From a checkpoint of a small transformer trained on Wikipedia.
Size: width 448, vocabulary 32000, 45.3M parameters.
Training: a variant of Muon for these matrices, 890M tokens.
MLP neurons of a small language model. Each row is named by its layer, matrix (gate and up: input weights; down: output weights) and neuron, and shows model dimensions 32-127. Each number is 128 + 32 x the weight over its row's rms, rounded and kept within 0 to 255. Numbers have three digits each. A neuron's up and down rows have the sign that makes its largest values positive.
A block is one neuron, or neurons of one layer that tend to fire together. Before each block is what it responds to, as a language model described it from the Wikipedia text at the highest values.

Description: Closing == or === marks of Wikipedia section headings (e.g. Schedule, See also, History), plus line breaks ending paragraphs or table rows.
L6.gate75:139143140151099139112123100125132139066121065135109110080114070160130195194072154075143159075136128131081168139126132126168036112137080144147103101144121105169182121144146088088178127156153146207147112163101129113139180166173124140096096148112166113126106133121142224130115084107141085161
L6.up75:146102166094137161073099103093144168095121191150104141214116158110136137142146151140158070154120093091129117104144156104089172091149086112158103128127146142138138165154178081178083095123118116122078068172068098141107171116141081099162089107145078125077110201140127131198122163092105115146
L6.down75:106133181124104144076185131103165074128128116131179146091126130137159091132112105119134156143128088154113122123145113090132108158114152163090116087173108133088081189148111105095142129136127133134090137171102116156183084150138083107135156100105101174140130138116146129083122178115099116047

Description: Commas, and, or, in, with right after a noun phrase (often a plural noun) that a list or clause continues from, e.g. "agencies, including", "films, documentaries", "items and currencies".
L6.gate227:183095118109077128185106071132152120120116181130121094097126130091063145181101117169134100108129136139088083151096076102099034078082122145154081147103141166160127120143164174116074098107126107131121172138168074102100167129120170090129114152158104135143131151146093105117109086119157140145
L6.up227:138158146101119100181153134138112161165115091098117159147090119131086184086139140083124058139132133097094082144133114158142126118109125065135130174125124101138099122077150147114146157135136140144109116143127135183158144148134103141117078174125174128098097155142124133141164126132121041138
L6.down227:126101121075090114166090156077142191134140121112129084114112108094126167065124175080161089136156067120090116142116086107131120141122149155073119126161104159160142178096099177178103194171063132144123158094099105146163087140179095164116093162074112137112170110149169178175156125123171219132

Description: Mainly the hyphen in self- compounds (self-defeating, self-rule, self-titled), also al-; weaker on commas after nouns and table pipes.
L5.gate151:147160141077116109121126136103138174113083133106161091127145087096122171174075102094127141157143159094110137120156157098144092127126085182171070142178158150133094135128149080116057188105096122154140096166159145118200158132133124163112130129101200118107103161156122134150103121178126128086
L5.up151:155121099145146116162097128115124102177125165061071087147121073162104144105182091189127090149112141132138143076115113140074085120063137088155102147086220141149110128077123166102152127107124106161128106136127151129142116125092124163158131111119138099111183119143058108062081141151117145166
L5.down151:101114116143147154114127114074184096129135133141138126116119166133113168134161087120085090108107113160110123100130137155097097058164123139089109089156176107145114107130107145215092112108164147177130097088107109100159106129089106145114140128119133126089136134117139104098114172088136141075
L5.gate199:094190172139072095175062095111128230123127136157144169174162142146144111067100113111102132157121158107153089099181160089113149135183137128172145172114161086151157144139124083100141134127082094096184173190146170137067138170162108177198135132100119108115102124121137113148127083174069146179
L5.up199:105158160087134164118125144121134125140144076093134158127098141161075121103150117125178143100107176095111107159097093090090136103183148152151143215142107071168189086129142114068116162081149136121144162144107108162161125165162094102120139092185139132131146182179103144150177164134131098104
L5.down199:075152103155131113089122095067172147119134118160110108169110116163184167094197143146130160113175124140140113128107116090079137129069128122170132136083113156133087125148124103146107158132089099082148141170106181151131069101107121148140180121126183145130126161142126228151139120077110110126
L5.gate248:102176137153116130113101095143145107136136166080102151128089147126063118125155095170141180144137120143131152095182187133128094139162076144101111117057138103181146122116157192131061133094059116112061181117132124112157151106067117155070105167187054137143155132086152141110112162129117104136
L5.up248:186168141103148095110167085112115135085057083144140162177145172054153124106116141092132085142098106102120101112139215175100130150155169105187155068142096169103115131101143105126111125134093137063144115126162152114129102028159099189162097138164161139146139129165126106060125099125121117077
L5.down248:127105200129077142136118107105123118183082125170151103077190068097125125096088080145159096154122146082126044158106071066101170156126161175147126111162122087154148156109117137128127157127094147218119107156186144159116115147160105090162100171081168205113122076064098111075143116107138145153
L5.gate528:137111150137103133072152120095139105081114133127135110149098137130163156172076175154151093134152152124143169130057131079129123065086127138138101115170142130191145150084097163111126169122154138155098071132086179148128070161159144129114128134151124103120124161136098060089148147143161131114
L5.up528:157139179173111155174136081208123139134178078101121126116127154107084115175128104100105094102098149092035149163116118087105155121140100153108130153123167118170114124168117135124169085112133112123145146142129147095148113172129200186109117105095120142129114151172130101150110108154104038087
L5.down528:096077135143098114112111096174108063164147145142170120128121170136066139142158140138114187056122115175122102146118137131209127121108115070119122137103177142095052229122134151115184117123094108122121152185135109165150104095109090108164118104119109130137110145151128103180165144118092158069

Description: Line breaks and closing = or == marks that end Wikipedia article-title or section headings, such as = Blinatumomab = and ==Reception==, plus line breaks ending a paragraph.
L2.gate426:130129222188121209147127045174119051107144119117138124136147138116134111095083128110134146098111111142077176163096093124095161172211111108098121140153077149118164136138207101132086116076199102139026091106138139122116107160096177101132055072152139104163096157160109110115070164048142061151
L2.up426:088075116140147126106093107118089155129116082079138110158131132135148126129140141151086147112147114086064162163103124125185110109123159158126117112098131124108180079147116177121110127143132063177140108077099093116071080148119117113115158120194161043139184104098098170153099172092158161152
L2.down426:082085132144092166125136154097117130139145119097163088146171151105178097132196156066165110083139138118049149151144130062055063115161154174171117121182103113133129113170131111116105116129187083093116129172082134090096106144091152143107146137190106137155159154120158135201168101094114148137
L2.gate603:118079104065125145155103145160038121141160117071141068116126128124102164045120119123024092121099058196166166141123139156116157133158111075131132162185167145179113092114134198118164070129112148085136134133185126163077120076135110132175077115112147144152085135052118155147140097141147148172
L2.up603:078095163079117183151086124120084117115083089127104127132077127099104164110078143114090095129103137139160130085152118186175151156124076167146165154165120170174104115230114067155187124193106184066119189154126139100134082182066158128095092101094179140087153119155138143174079126151166065105
L2.down603:175141114127158111152146138129082166114134060133084120128112108131109107110117148143089171088119130178086131117073161206087057148154194098127112132184128080142147130199140095135149139186067098152131144073103137147093121087050094091098067150121150078142094147105180103093162142122175104137
L2.gate833:093146071067155101112081104141109100094133133087102120171127118138078134143125226104185137109123135147163150146140147142103108141155106143117191144134129125097126128125082107104068158135100129126152093085143126126073153165049142114178095101145123150070115129148177127152124137099147117142
L2.up833:085175164160142119163124170124163123132100154119110150125122123072127089126156128146153113099149106091136101188122161150133153143148124145136077169139164046143200079113155098099144136133142106078099144123107116152066140214123194130160137137151062109152138109157140114126120146163158136142
L2.down833:062103126154121161161136153063105105128096103107116131176177118126082088189139157093135072120124116077094126136104189160133135121132099137166122144119180072109112094156142143102109086080132140131119114109096108122100139128159125159114117171125095163132139112150165137170127118177136145167
L2.gate871:134137099138152167115110152085105122067094118153146134192153130119106084131095148101051155129081106140098159107063194135078149176155143125152133104138143090083160090173094077173126015169104090134139062104161087075078114088147087101166149143141107033125119129120156105179099149133089139132
L2.up871:149124174116165114144190081118097140111126131093162084140076179094116159161146123106135127141084112152121148114119130197141199138099181095088107044144125124130114098152158163125168124094106074144137137106140128146099139105104110150134101155100073144087102125135146072152145119132127082078
L2.down871:116152108143172108176153132135131128142146068157127116197129107110135152144129156103133042136172138095141125243084167099113147131087107182154146166175136077097067140071171117130165153101159170146130101112164093123108151167169118150138153135124125140095130055163098143164168142140168081124

Description: Line breaks ending paragraphs, headings or table rows, and "of" or "to" naming parents, as in daughter of, son of, born to.
L6.gate541:104119133121114185141096079098118116143151176205182153136103152141097134170074138140098120157150135134115101156155075140089115125096118147123120111133146062124181199116142075168163189170113019106179142111153097140194107136103125098180142144145149103115090103141125138142180090157057095108
L6.up541:119147163050129092125148124154086088131165179095092071163134132131148109151095100142105138053190123109198126082115096200117131082114099118125173088137103117102127126123088110109072125076150165131138135053053106136085147141117087155128119107195084129170081170178094142168126146128137152111
L6.down541:110117118175156108125117150126072157133144115086121116151146124089172155044116175071121142090158080162181137122144094181074174146094121160123171129127142109124104127148125140156125109115145124089149097124150167139109103138164109140070147144154148101097114130163110123227132129138190134120

Description: Newline tokens ending a stray short line such as an image caption, table header row, or verse line, e.g. "in the Abu Hamour Wholesale Market", "|---|---|".
L2.gate390:111088157059133125130104094084111058129169179114130135161091123138112095149136191145120182154136136114159099113118138117169140125165168131089083159077122084109183124134152101123152048153110112155173127074183145133142120084100116093138166163172144180179057091065117125073061147107063138059
L2.up390:177134121118176107124101077120141104175108079147131234068090133136158101068162087146127068147158135109074086098120098066161188113105135152114174095131101053118084161104104099123167162102146152159100174137124138193116128099080122166154126161117052198205107200128107153172083117080116148110
L2.down390:141139172117082119147159131122140136152096109116139080145081085120123097174113156140119114168113128169137174155148106135113073144122146112060127105129107109131138114184116110131137108078188111128166123078133139130078137155169151166144119142118126117136091140150143135090110126137116150090
L2.gate609:126122089050123148091112138162074130127063146077132110095071088138123145129122121096086156129175100119113096145121153121140150076077069092123147105152125142157151093127133175149157133131108199131175101059089153120072120137124135097082120135107185152138102117060119133117110138116189184081
L2.up609:090152160095208143122181140170120150111144180112118163084147075182180076166133137086168101132143164146105122123076123121120218182113165139104182174141126174111122127150108120136181124105080151098213102132153104113078138159172147114130158118122138086103098152101124126080117124147135196121
L2.down609:115206096100217180091087149130172111151102101110150123056097115161115134150111082173092074171141148106100078154145187083107090138079062174120095196111131146166099092190035152119111138116127142130167090067136089115073148166128114104121130057157126167132137169091144119101090093088084106124
L2.gate814:121154092156158166142091190166137154148157169145122087119103066096119060077127190158103067107059099161161155110149096095138177133141111113109116083137094109114141127100102126102148088117169126117178124123116118115144208147133080126105159165133140136126134117130161095117113143192123051128
L2.up814:165153115167110169068105094116070123125098073049122169141147147111064105063138099074098138123196076080144117062105141172135123132133202133148102148161079176142118103161168140123119112137070179090123099124149118105117070126112196148158140143150126150120088132128081118148138128103141181156
L2.down814:099098160161111139130138154142101139130185142188126124152130106187105112148123168111080124136144099099145135105144137101158149122085170087092156150147130119110174165172124137105076109149153143182149139080110134136089114156110094097099144181075116145124113141126236169147098099172119073128
L2.gate841:119178167190156171139134143169161134144110113090116208096090144184102150140087086138094123139098113167111146087160168089126143106159128160141126115106136148109112107118105110164134118096117082164071178186136114089128095198104154125131111126151156080125131147153128098093087114112139149084
L2.up841:112144091166085139074074156152099197124145065095061168148109097136151193137153179147156150141116113104128157125172071150117113117114165091095107123081095094160096114092122120137110099099076233114068112080133104081150137168129126126160173195130113101100062090138129167179182178138124158165
L2.down841:095142102146090142101152147121076129147126046159096133179102101151116082125183127154141122123139061143110127129172085173093096131142149174094160140092184095112137139110080105107120124063080162133162101160139138110174098144164157126144210102165118109131112092105147147137115129154162148106

Description: Line-break tokens ending a paragraph, list item, table row or title line, especially just before a new section or heading, e.g. after "...back to Pegu.", "| 12.0 |".
L5.gate536:085089070115174120152066097110122134107151133121085113184096153125137065150193144115123201162149128081161144181184156135116120152140104146133131088158115049101120118102169089164146128073107154117166078124102120129154139132123067150146143110093074151174128130152100137184067122088127116131
L5.up536:053146081124160151144154097143152166115161144111174121132129150099170114176060091219127145106165180121072118155138093124129117184117159143140144105111103147130129141082141130092072090077141167160149145108142160181132156126117145133205044156155102197116130153125144077126094137060153176125
L5.down536:125150102111152107127152133117142149105106152122151080161132121154101089081047113175133145129114083095087136104106104126084132123090101178122181121108104126153129093129100098094156157099156162157097146151190122180158118118134126136130127130105086131136134155126142085171134153129138099166
L5.gate583:162134124096135140156186146096129190129131131097089140162144170175135092117129163109152163163168081135108079167139103145124103128117119142159110118205109189051141099111063083135113129140128120119067076058111146165176096105090110172153143167167140119136076125139134154182098132141135098056
L5.up583:106080123117122144137099143168171103146116113087147148095063117089141083118091145163117135063112097078111134117184156107123089158140127168097156171097110097152193146099127152122134111165158088134146107062094138166177122095111159120072128158110089068193111146114133144129211097131188126155
L5.down583:083124068130170143130143127151126100100072178140154169149147102175125068112095100145146163086132159108071114108144128092135121166074104133109159141124125111118154144078091161067118156150091142156173149040094086116178142076101133134151086159059161096133142117074113130150178138101196109136
L5.gate589:155151128183065119091116126095138173117138093169156094125128118173080130177128127136110162144142143182115113133148166119125093104127098136160166107167129141138125116091116074112142104135100187135107122073119153160075174116123132196126098138111148118132131113146163131088178128089168150244
L5.up589:103083165132163157146160148101095112214135114141164129098111108092071112129083184137157108149145163112097138141112145178075043098130093067159130114163136159138122067101106091110096153110128106164120088107102101144099120121071143089140123157130063144139079113152151094134124149150109162158
L5.down589:109077046139149114133128106112121185107142153117177128145072065119101163111054053123134122103109146104134092167124153087116127119091133138117164148164130089153115143123137078105156117120131139144161175092140126178144082132127131101069132172087149137134145119140121092097146083158163166151
L5.gate864:076121113163130119095093136116128117157160202130141165078087125097171119146147193174133150110107088038152194150179152097086186129093089128185076099138108114040121061071178143152153115127098085126169110106150143163034149138127102146099144159113088148122105131147125183167108136159070130155
L5.up864:118095116150121109140062124124081102131114175161108052157090168123125101123134110123098166102080100078087156153152155144080112152145134088133091133083138094111170115096084157109119127116123152164141118165092157194152130130099121095050116111076058152145100126143093155143166087058157156110
L5.down864:166124154133118115126137115115108147128124110176084140180142120135149128166156113101143149122095170067092156127183123130139162111122082147168154126126127158125152053169150159126117123152120089071133202151143087144099163140142156071162174173081095172180182109124108157096081176141114138121

Description: Line-break tokens right after a paragraph's final sentence in Wikipedia articles, usually before a new paragraph or section heading; also table-row and heading markup.
L2.gate64:114160110110090156125162134156093134158132128037068092160081065151153087102143073169101123155115050107145144156100154198165121135212074138152091202191118211108080132177084135160097089094085167090112139141125120170143091118170138114162090155107142088104175110099123124117143079129041147141
L2.up64:108150134095107104130138117152145107068168116128163145097126114161108078106127144162089131053156150142125109086130139169162151153144107075201159145125144166085120135068118120122177155139223137086096131159117167142124091152175139064138148145089128126100126136144106131139074101073121139141
L2.down64:117156130153144171124127102127108146115110108101135164107127132111124090030131101165121157141119132168094152132157107111106133151163128063097071150149153126113184112107147119124121179058064137181128172148150128168120074120143142087150139191130104145087123083094165116152161124146136164161
L2.gate136:090097092096175135145143112149061095125131132151160152067078178143131093169103114167054120113116097134125120101154129141146123128090055104168072149096121163157087102202083155070057128106147146126165204092174103149142163065160111109156107158085119085104113069111131097115138107094137139158
L2.up136:121058045162106179153144168138046171176119172114108099126131166105082080160153149095045089150173144129149192164123170167092172120133104137139179165124174086121137116132049147135149105150117153184101128125075077084155144097184104129054102132091176163080114130146125103141098196120165150136
L2.down136:104152094114116153124129161098094133113109170126106092142073153108169100127128230141127109123143158180090172179097149143105094155155141138141146172158170152194157120146122113148137061062090144191123224157106165164179095068079087165085163162089176046132118122112137108134105144120134141144
L2.gate854:115157118203146134112134063145083109100093138110130096104130139149137090107128155090176116139085159156124166159166118144101113086097055085156120147148141189127149127080181128061117080145096075123149137120174141134147117110119172091091061148110152155127120145113131123100125148097115110116
L2.up854:106165130143115163135116106153071127187161108057067130102121139124087176133122105159105179134129077176137175135106104081094087101128105115115114175131134137091133147172148076100065102120114128093100158109138069150063144103106078134167055137174162062115108114130109119105171074091142151133
L2.down854:137078135156072121184083145135087196116169125123035156139152173074095203155112150125098152140088097137144090108127138114110102136127157110146131141140129151117210122145076071129114147110100146159142123160054137125134086099116144149085075148137107078143065157093142165108166158153098178054
L2.gate867:130137124174084117067129115205133109120169151185100102147109121195185100057114057053077119146129125105190136116215111118108179155095082104136153146070118133107132123188174145140141148093080115135166113062100090143151159112143080073131082095136070144129088097170128111142120095163114126108
L2.up867:107180130144152115134097058105106083137104136059176180160078136177122086115128185122151110101116096137136159124074110138141148088091105135181150163196105121158094080160116061092159071050193109140138148122101145163107129167149166149131140093137123109132119084149082153122139156179099157144
L2.down867:137116125186074111103109085135121095126183168142124134144123150152136103120115107073085121151131106133160191125187152174069188108080077157133168138137163098132142125209089163115159152084150154147146121105168067144109151182155155130131074069123077117170051099150086161125135096125088080092

Description: Line break right after a Wikipedia section heading such as ==Early life==, ==Release==, ==Reception==; weakly also "that" or "on" introducing a clause.
L5.gate122:178137100125176129148105144125100142131162141153147169108152111174143069158149189069174081145118074124128116155183154167153156146115151109120149105140037137109176160148141127191140099157097099081127093070118113120115131168117137130156163122095200099144129144114116143141191092150160099126
L5.up122:164097112132146134124130058176140152147161147167156139125112144076150152117133106060145125081069187113152108085085111122162181124136139118144153097049144075123141113111159097109089134121107103151148134067080125126135157117188138113112162169067206133160197090116133127078093200076162133156
L5.down122:125162112137109114160129118142141093176144160130066152163155148082100179103160158127120103157098165139080114161146125081134114114094147125132168143142178119178133072073088145106114128124173152166142176105075132157131065110084106137184191122127047142155074092188157153128099105148101180183
L5.gate389:111205083144117169157092184131083125090144111108105080096119111154109129142134153196161081124087174153197121110125075140140127112067139082049114140109142144103125159146154150095132097111047130136108179062196121146116076217122198089158144164137090137104163098130145142141123134121129077145
L5.up389:115118111177107107143077151101102104110176152132092080117157141114160176165181109077166131146094158156091120154094072167138216176157070139158127053107182164157144116123157185132062128194130074115149139160098118166121077142182077133130160068119167077125125189141101152143136150109139129144
L5.down389:148132151170137108171113103171099160148108165125162171133137103134118113084124101155172067169085091103153125117149087168151109081160053120147131110123120145070168056068201105089096136089071156101124110070156164167124128122086172077122089105118136071160140072158083102062146109181137093128
L5.gate707:168092094089152092174131178186153115141142143208082107193138096206155173147136141151109147164069126095136155099175128127133137089156136075149104092140094099122160132156142102075088156154116178139147102115093159135134152127098124174079128159150143172149110119125134140170129181150119132110
L5.up707:141087165119096118090111076125153106096137156142125193066109138088141064152127120096082104056149165087140125072170112130078095115098172114145168096144131127167125160134134106100122105144133165131133142055129124139103137100128137184123142173125167085187106076111062146153105148153101179163
L5.down707:123118142126109162115168113102108111125082120141144153098103137100083173040115199135148116112109137131085138129140126114092154120095109140113161173120123131160124164135094164130113139121098065114094191091088121215155064113155084154220167143066129128151144119150120183183118069114089094154
L5.gate844:145104105181135133179086158146171167153090119141128147149179124113143130098171129134076159119109145131177134084140121117130198158096127097190124143091143095139084155176103171121137136159135105124101121069087090159172112175150155121121112226177129124152177115172144164082171121116137170174
L5.up844:112126100137143136183100094175158121144100180113089115131109107103132158059174158144134144116134174160148179101082127139080122094131188076114160145150133087128117111184139165125172113128188173072133112090151122189107098118163141117124074079115165126078116103101138150119125146135143145148
L5.down844:171082119159120130110129151194128145109121127105083153114169146158122074075183135087117074140134119124095069053094114154104117132148112152098131159128105138146170171118128113132065118121137170140178147183144131163156098117110083161132139130106113168171107154089122130126131178111127144115

Description: Closing == of wiki section headings (Personal life, Career, Reception) and line breaks ending paragraphs or table rows just before a new section.
L5.gate40:108141111171118119178128156076150131142094116116114146176113108118109171123102165186109128104177143107138147126137181119027174118128086177111116199045139128097105100147130110115160120147149161167129147084110081130144065130115102097189138155145128106079096122077125169115128141150124122089
L5.up40:117117099124101176161153100112092133074206139125147153168144079107185137134128129127123171112154105164146094142154088130192076094163141173159132138151114123128100164164095090130141159121155082138188162091149162152141114066129095153130123127162111166115109086171074097119091158093150121099
L5.down40:121093182134102149132144059119148095086152155126109183121164153123106156138162160076143196158140101127136144121128103087133146173120124129089138146052083123153074126112035102106150126124174125133138159123137103174130089100147106159109153109148098065142095145139104151127211157138189099093
L5.gate403:118114064180089165152113149122173133145145076123148144136151062100182142120084129061109074150104121135145102139138127153107113059153171142184123181108129109152158084126104168134122148113126106159161116103053154122117156167097139137196128094113120093141058162153126147111131115098089114142
L5.up403:113112134116151114089084103101129117119140092140143124169092151095151214135143147032168184116119109106161123173167146090171059135181074107168116086163169144140165131114090122111121101098097094062210139091115119102129104179119188172109090130104098048083113205127139166123158154122059093155
L5.down403:033138118137183107136111165111105147087109131093101129129061155149125181090185119071091158162060142129149158121138173126165119091161106049155150123202120132159069163155031124165089093119144080158158086073104109139114140130110165144113167092046120126106170178144126134145165075140092100099
L5.gate570:095148139124203112146088117149095105089138110115164173125131205104126139125104143161123109122077035092131099114129142111101178144141144128127083124125155118135182145152111132115141083177159146128134132131077149107158130167124136142140137152184236078145135128136197162169116142120081103084
L5.up570:122127046126153136155104094148057150149118120117102111227148180124113139115077153119115124153139107096121122132126089107136160131157146105169096157161143117092124104144124115122105147058094177102125102187146158093167130117069158118111084105069112128058142119181163163108153087108102156146
L5.down570:158128107155071128112159139094107154108096158103114098110234120064126118103141119137128120103087090128172185145155142130092118136142116188077126096138153160092083136154113138092146125141130111113130109146127165218153090098089115117138178073173155190070116114102096138149068121102121057100
L5.gate701:129166144182079167176162148152116158111135102111082091152149135089159157122089165149127122062112141121167161171160137132088108107174098158148098094126161135088128086143201079069085131116141188061200122137107122115048151090098178199175082158132085085099080176162143122146132159151129173103
L5.up701:095127141188138111143195104110114079139115129130093134174158082153161107140043139127107166112127063125105099140124124104153150143049174124199070168114138108113166117121140129117046096122179103113158096179117114166125121116166123125116110112214060109142107157148117149148120197058104145186
L5.down701:067116141140087124152160071107089142144129087170108103156085128157162118161005149135099164149079145125111156177076085130179100141124145087100098138158158130131101142099119090135126070141133107127154135097110062136176123132165138165179086125181132096182100140162130117161098200096103121127

Description: Line breaks ending rows of Wikipedia tables (after a closing |) or finished paragraphs, plus closing == of section headings like See also.
L6.gate129:196190135112120137159144160124091119150169148118120102170103119121140133223111092113145162124052154068212168172130076133147098084142145135132101108106081166100143125142066108144165133134114107115162115091115121144164091113117152127127078127109148135094138125114109179180156169111090165059
L6.up129:085127070084113146107108147157133165032126135152142078124092124141121105105084182153130150111103164144142108141108071179107130183160147113121099130119132151113067093160142102146174124152119140120151089109123117132069140101134118200143050120164129094148076101164109114118147109076105119205
L6.down129:132127115185122212110153105132112126119188152120160111170145140107149105120075159147123115147055142148096160164135122153115120116156154149119170144134100145137111106170051147152135133109146142132130137140160133193139088066106156125103188123113136116180160171047107095125177113180121099072

Description: Word pieces inside transliterated names, mostly Arabic (al-, Bin, El, Bitar), also South Asian, Indonesian, Korean names and places.
L2.gate77:105139156122143120113172107103071191118129104091163114176111094025141120136174114133113151103157089139134098122077131133158088141107075132098118177109099126107164160196155174111097116106160122144096114140122125116105114115140162135101093098174155146192053166128122080112125094152139125114
L2.up77:151124163153129122137150090070168124176115132168154062098080099097121124134130163108098139057138131133071151166179078143138065119146174163080158123131143099128125157119102174184074222113101108118096103055153145120078162142133148057140183156065052135147172150132153142158119127170156127104
L2.down77:173140122147082152085090115152176140151089172152065082084105137126166117167107123110132145078133120106122126084171118154101111148088172140102167123092195131142090177065104113141099173110217082098163118131097173091153173129101102132127185093166120119103171129131080162104133120071123109180
L2.gate98:123145105118136115098178151143097110149150090122083116101124147141171135098160075177121130088099145088157106108126196187140128158132143150095146142100135123198137165115096121140092107161136146108165125102107132132136118094083087114140193090113131160116108154128203032097107165150149105157
L2.up98:111112164143135134037160194133121195085114086078117114159115177087182130091147137141186191127068152133144106103163153144153069120155136132100124144122138081101108126139099131141135137094086087130085164123150133136131154113114120133140167190106071159134159138177111100127105115164129163109
L2.down98:166158100093114102129078131120158154142164115177136096135113093120131108109116100118125112139145127080086133108228145092136183146133137151137148041144120142120136186163127090208101201065098103156141110085130158138131127086110141160148107104142125153079138101121170121110121112127125154154
L2.gate698:199138183166107121137105105116050162094234140118093173083071140152145113165141156094149117104084122152154112126167125122112115126083161136136132145130145136119185102140170129098089176092100083183100129196170152112142128105101161145022109129141127102121145126132192134154046168139145089126
L2.up698:108157149090086139117138166136145101074128092113147150095088115154127101137161127144092069103133131122137116103114180102151063141111171194100095111150182122146161155106154109171161139180123131215098124173140131109130111142097114095121159135170125048137111111088171136163103103158173100054
L2.down698:131103094073094122107148128080214094113118166129178134032160139158155089102118129113166150136114112169082140140090114097148147131106190170093095075087139091159082141125123148081126125166177125113174158208099152181123143082099091123153148095162078083111150097074125116100129103180128093113
L2.gate877:105170155149141067178111112116075139131120111113121160121167098119111122094155086124157155127062137133132162145097124134119103113114140184076185114142162140125133079135120144137089149064117181119127144099144110178087123118126102161142150069178090112148131171170125094094127152135138142123
L2.up877:158137102140155100136137098112113158133209110112140140159148133112125077190156169171145147089121127077092145119103129088125115111161129163098149135195126114133133139127176194150176162147110180086139072132115123108188130122081141083108113148172118132152105135112160120144061138138178073085
L2.down877:195135064104107132101156072107128131081198096153176100165080125134160106161163137152132134127180087174108111091139166095134179111143120197102167119145123093146133152092177150176119184132112161087135122109114172088151155102072100123124086157112102137133156125114127140132089154124163088126